config.yaml
num_attention_heads: 12
vocab_size: 512
positions: "rope"
attn_scale: 0.177
bias: "qkv"
tie_word_embeddings: true
extras: ["capped logits"]
optimizer: "muon_variant"
learning_rate: 0.0115
warmup_steps: 200
dataset: "wikipedia_en"
MLP neurons of a small language model. Each row is named by its layer, matrix (gate and up: input weights; down: output weights) and neuron, and shows model dimensions 144-207. Each number is 50 + 10 x the weight over its row's rms, rounded and kept within 0 to 99. A neuron's up and down rows have the sign that makes its largest values positive.
After each neuron's rows, "fires in" lists the words (lower case) most often at its 100 highest values on Wikipedia text that the model never trained on; "fires before" lists the tokens most often just after its 100 highest values on Wikipedia text that the model never trained on.

L2.gate571:57 44 58 51 42 43 50 54 56 46 58 54 47 48 56 57 43 48 38 59 68 34 62 51 58 46 39 41 55 43 49 54 50 41 43 53 54 31 51 37 71 41 43 64 64 39 52 25 57 37 47 46 37 40 64 59 55 29 65 41 52 48 52 50
L2.up571:52 42 59 49 60 46 58 50 60 53 64 47 56 49 40 26 53 47 41 60 52 68 66 53 75 53 46 54 43 47 48 48 47 50 45 63 44 26 47 48 42 62 36 48 49 21 43 50 53 60 43 44 39 50 45 68 57 35 38 38 55 33 43 32
L2.down571:57 59 56 52 41 36 64 58 51 43 46 62 53 66 82 47 53 46 37 58 32 53 45 34 48 69 49 49 67 51 39 42 40 57 42 50 48 66 53 48 37 29 54 36 49 53 43 37 62 66 44 35 59 65 55 27 45 36 49 52 57 74 52 48
fires in: "international", "events", "national", "commission", "event"
fires before: "al", "s", "ion", "k"

L7.gate53:43 36 52 56 62 54 52 54 48 45 46 61 47 43 50 41 43 45 57 59 53 45 52 49 61 56 42 30 34 50 70 35 37 51 68 39 51 59 36 48 63 38 57 51 39 40 39 56 27 39 55 50 62 72 59 55 49 41 52 41 40 48 41 46
L7.up53:47 51 58 45 50 41 42 39 43 52 44 60 33 47 51 45 65 67 49 47 46 46 41 59 63 50 40 45 46 55 58 61 44 49 58 32 34 48 54 49 48 53 53 43 58 53 49 60 53 64 59 58 61 55 53 45 53 42 47 51 47 56 43 54
L7.down53:45 45 57 38 48 44 43 33 62 42 56 43 40 37 38 57 60 46 56 44 57 56 30 53 46 48 58 42 53 59 49 79 54 32 53 54 45 64 66 61 57 50 45 49 34 52 59 51 39 54 71 36 38 39 48 56 59 58 63 53 47 47 18 74
fires in: "known", "john", "william", "killed", "graham", "copenhagen"
fires before: "n", "am", "ill", "e", "op", "ag"

L2.gate61:69 48 52 53 57 54 75 44 34 56 48 43 65 53 33 52 62 57 39 50 37 50 43 48 35 47 50 33 50 53 57 64 39 55 59 32 51 66 43 39 51 40 53 48 64 58 53 52 46 62 68 55 78 38 64 62 70 45 52 50 57 33 42 69
L2.up61:42 45 43 45 63 44 49 48 61 57 31 37 41 43 35 58 44 54 42 55 51 70 42 37 38 41 55 34 39 41 52 60 53 40 49 72 66 51 41 43 61 56 47 58 40 61 61 55 57 55 54 55 58 63 51 68 66 27 52 40 53 43 33 57
L2.down61:42 50 47 40 47 70 56 57 55 37 41 72 48 59 50 39 59 50 16 61 57 53 54 80 41 45 60 46 46 49 47 43 44 74 52 50 53 57 63 40 50 47 63 67 48 37 50 62 49 47 57 40 49 41 53 45 68 54 57 69 57 53 40 28
fires in: "august", "failed", "authority", "played", "auction", "filed"
fires before: "g", "th", "ed", "ct"

L4.gate477:32 38 57 35 45 61 52 34 40 48 44 42 55 57 65 47 39 27 52 57 48 59 44 44 56 51 36 50 57 47 40 52 36 41 40 57 40 55 30 63 43 49 39 49 43 60 54 50 53 61 49 56 29 32 58 56 46 53 48 54 48 54 39 50
L4.up477:72 36 57 43 52 51 65 63 38 41 62 49 48 50 54 57 49 47 76 44 54 48 36 43 59 59 21 55 61 54 58 45 45 60 62 37 69 49 63 39 57 52 50 48 58 39 27 39 47 43 35 52 55 54 53 38 54 59 36 60 58 27 35 50
L4.down477:48 53 51 59 47 41 27 45 63 58 55 45 44 52 52 38 57 28 54 43 43 52 66 44 33 41 47 65 49 42 45 61 49 63 61 56 55 29 62 19 51 59 27 60 52 52 41 43 36 51 55 52 67 49 43 51 67 64 51 61 20 44 35 49
fires in: "0", "took"
fires before: " |", ";", ".", "k"

L4.gate573:47 53 51 54 46 62 48 45 60 46 60 39 46 46 50 37 62 56 34 47 62 50 47 35 38 31 40 49 62 51 72 45 73 47 60 45 31 44 52 66 46 43 40 49 60 42 38 55 61 56 42 60 37 68 54 36 61 46 57 60 55 49 37 40
L4.up573:49 42 51 52 49 49 60 35 49 55 53 38 52 70 31 54 39 34 57 63 59 63 27 55 62 43 35 62 54 44 55 44 52 46 33 44 55 58 53 67 53 33 35 62 42 34 72 59 48 66 46 47 63 31 60 52 59 65 53 39 61 43 30 39
L4.down573:52 45 36 44 42 47 47 46 49 37 39 55 33 60 58 58 73 51 76 48 58 41 67 55 57 56 64 70 53 41 45 49 75 43 54 46 39 31 57 43 65 43 54 48 37 50 50 56 67 30 54 69 57 51 63 29 52 51 45 41 69 36 59 54
fires in: "born", "world", "birdman", "birth", "work"
fires before: "n", "ld", "d", "k", "th"

L7.gate491:40 61 48 45 44 54 43 42 61 59 42 52 48 44 42 42 54 41 42 61 63 66 50 28 47 38 47 45 34 58 66 65 53 34 58 33 50 52 54 39 39 69 60 51 37 55 72 35 69 45 44 54 38 56 42 41 63 65 45 45 35 58 40 32
L7.up491:64 60 51 25 47 64 49 27 58 72 39 67 50 43 56 57 61 67 42 67 53 43 56 44 56 50 26 48 54 35 51 67 35 48 65 54 51 53 46 30 43 46 57 64 48 57 57 45 90 53 54 61 54 57 47 63 31 52 41 41 48 52 27 39
L7.down491:58 53 36 50 46 60 34 58 43 55 42 34 47 50 78 48 68 50 43 57 50 51 33 38 55 59 46 45 53 45 38 59 58 56 55 48 60 52 59 44 32 60 55 37 42 44 67 53 67 52 54 41 57 57 54 32 51 51 41 58 45 41 53 40
fires in: "government", "university", "century", "county", "cemetery", "governor"
fires before: "y", "ment", "ity", "or", "at", "us"

L2.gate368:56 54 62 62 60 25 67 59 35 52 36 49 50 49 43 54 37 41 53 59 53 50 43 67 65 59 45 42 39 42 51 34 55 33 54 30 46 33 50 51 45 38 52 65 49 56 32 61 55 56 40 44 52 51 47 45 40 40 48 54 41 43 75 36
L2.up368:48 62 47 50 40 36 46 54 28 39 60 62 35 51 61 42 49 57 64 54 41 54 59 42 42 30 43 54 43 42 64 53 54 57 51 55 42 35 64 59 58 46 34 57 44 43 53 50 37 62 42 51 69 61 48 52 53 34 48 59 53 53 61 48
L2.down368:53 50 42 47 46 45 40 38 59 39 64 66 45 54 50 33 58 63 50 40 57 52 54 45 33 63 55 45 40 61 58 48 53 42 56 33 46 65 43 67 45 53 40 58 55 36 37 36 75 54 53 33 66 66 50 71 54 47 38 56 39 45 62 46
fires in: "district", "also", "considered", "uk", "distance"
fires before: "ric", "o", "id", "ist", "an", "ri"

L4.gate20:49 55 33 52 54 46 48 44 62 57 53 61 49 43 44 70 30 49 49 33 50 52 45 56 36 41 48 39 55 58 48 41 56 54 50 62 43 76 47 51 63 57 36 76 57 50 45 59 68 47 51 58 41 63 43 53 48 44 52 82 59 61 41 70
L4.up20:61 54 63 47 49 51 46 42 52 48 37 47 52 59 62 45 39 36 41 52 59 48 62 56 42 57 53 52 34 43 46 29 53 51 61 49 48 57 47 75 60 40 57 41 41 39 42 41 50 53 36 66 42 50 39 47 40 56 60 63 54 47 40 56
L4.down20:56 47 45 54 39 59 53 43 42 35 44 53 45 60 54 37 42 33 47 45 73 36 46 60 43 41 34 39 50 52 26 44 35 49 47 34 59 71 37 32 37 54 62 53 47 51 46 47 67 60 46 43 41 52 49 63 65 46 44 59 52 50 47 66
fires in: "college", "international", "collection", "complete", "completed", "complex"
fires before: "ge", "ation", "t", "ct", "x"

L2.gate476:58 52 62 42 39 53 43 59 59 40 42 51 50 49 59 58 64 39 57 37 62 66 67 51 64 49 59 49 42 55 48 37 37 50 57 45 29 52 56 63 52 66 64 54 49 45 50 60 49 62 56 58 70 58 53 60 45 49 64 53 59 54 65 43
L2.up476:40 58 57 65 49 46 62 55 61 35 46 44 62 58 52 53 48 46 48 45 44 57 50 59 52 60 60 48 48 52 44 41 34 52 50 61 39 33 45 57 44 27 36 48 44 52 43 34 55 62 47 67 77 62 60 36 45 42 61 40 52 42 58 49
L2.down476:41 48 52 42 54 51 37 54 35 51 42 49 50 39 38 45 54 52 59 72 43 29 55 59 37 47 48 43 46 39 66 44 57 62 53 66 38 57 56 52 41 47 52 34 54 36 55 57 39 31 46 44 51 34 48 48 37 59 53 34 34 33 49 47
fires in: "also", "records"
fires before: "o", "ord", "om"

L2.gate278:61 41 56 49 60 51 42 37 44 48 52 41 61 60 38 56 49 55 36 51 43 50 40 55 48 53 48 50 56 43 49 45 34 53 45 39 56 40 42 27 72 47 50 59 41 55 55 53 62 38 64 38 41 63 63 44 54 66 32 51 31 55 51 43
L2.up278:45 51 61 58 41 38 44 40 55 44 50 59 54 36 34 62 59 49 42 41 48 38 56 43 67 48 60 60 47 42 48 40 40 50 47 27 47 54 61 48 53 41 49 49 38 58 54 57 48 53 45 41 62 33 24 57 39 41 47 51 46 53 55 53
L2.down278:48 47 32 58 35 53 56 46 45 47 38 48 53 46 60 52 28 47 41 43 35 43 63 32 37 52 50 56 55 56 48 34 53 44 55 38 61 56 45 43 61 66 40 55 45 54 53 41 50 57 45 54 56 44 54 35 64 54 55 35 55 50 50 46
fires in: "at", "attack", "atom"
fires before: " the", "t", "om", " an", " a", " B"

L2.gate683:50 53 45 62 45 53 60 62 50 48 33 49 53 37 46 53 57 68 39 36 56 36 62 52 60 52 63 45 52 55 58 54 54 39 71 48 47 56 56 67 40 41 47 46 54 52 44 51 33 50 48 51 62 59 47 40 62 55 59 29 66 29 61 50
L2.up683:45 63 62 67 42 43 52 56 33 41 38 52 48 45 51 50 47 48 31 67 52 38 55 65 28 60 53 49 37 56 66 47 43 50 63 40 53 75 43 55 56 41 44 47 53 36 35 59 46 62 42 68 72 52 55 62 64 42 51 54 57 45 41 52
L2.down683:51 52 38 58 40 44 57 53 46 41 40 59 52 63 59 39 45 54 49 62 50 44 59 57 49 53 60 56 51 54 48 55 60 41 59 63 42 43 66 34 25 52 58 53 57 52 38 50 41 39 32 45 58 52 46 70 57 41 59 58 52 35 49 68
fires in: "2", "1", "4", "6", "29"
fires before: " |", ")", "2", "5", "7", "%"

L2.gate452:50 49 72 45 45 42 45 46 39 41 58 40 50 46 55 74 28 67 33 42 55 59 51 39 51 35 47 48 47 47 36 38 51 64 51 55 55 20 45 55 73 47 54 57 39 46 39 29 41 34 49 66 49 33 37 53 56 42 45 51 62 52 39 51
L2.up452:47 47 65 53 43 54 60 27 41 38 32 45 33 30 49 37 56 54 40 48 67 37 50 63 39 45 49 55 63 46 55 74 45 52 41 55 34 44 45 42 36 50 71 53 42 56 36 30 44 39 54 60 37 41 58 49 58 53 59 80 43 56 40 57
L2.down452:58 43 38 63 52 34 40 54 58 31 37 45 46 64 53 32 51 44 49 75 51 51 44 56 57 60 46 54 32 47 41 48 49 59 55 33 52 51 64 60 62 57 44 51 41 41 53 51 35 37 52 45 51 54 22 45 65 40 50 54 47 39 51 46
fires in: "at", "attack", "attacks", "atom", "attacked"
fires before: " the", "t", "om", " an", " a"

L2.gate658:60 47 39 52 33 64 49 58 38 69 43 43 43 44 49 66 58 54 54 48 78 31 39 66 67 52 54 47 53 47 46 54 69 60 68 47 58 63 35 57 41 47 40 50 39 54 47 52 39 54 39 61 50 57 43 59 49 50 50 56 34 46 46 48
L2.up658:63 43 64 43 40 47 40 39 42 53 37 52 42 64 41 56 31 66 45 47 64 55 22 65 53 40 56 25 43 53 65 42 51 48 46 47 52 46 57 51 50 44 59 42 40 44 31 46 42 52 45 61 34 48 31 59 35 47 51 59 40 60 45 51
L2.down658:65 43 58 53 39 53 47 47 41 61 54 50 52 64 54 51 59 40 61 34 51 25 41 41 47 57 57 60 74 47 49 35 58 59 51 35 49 45 65 35 50 32 67 61 29 60 45 52 40 55 68 63 49 46 42 54 32 40 55 34 43 53 48 57
fires in: "market", "people", "mark", "peace", "complete", "completed"
fires before: "et", "t", "op", "as", "ac", "x"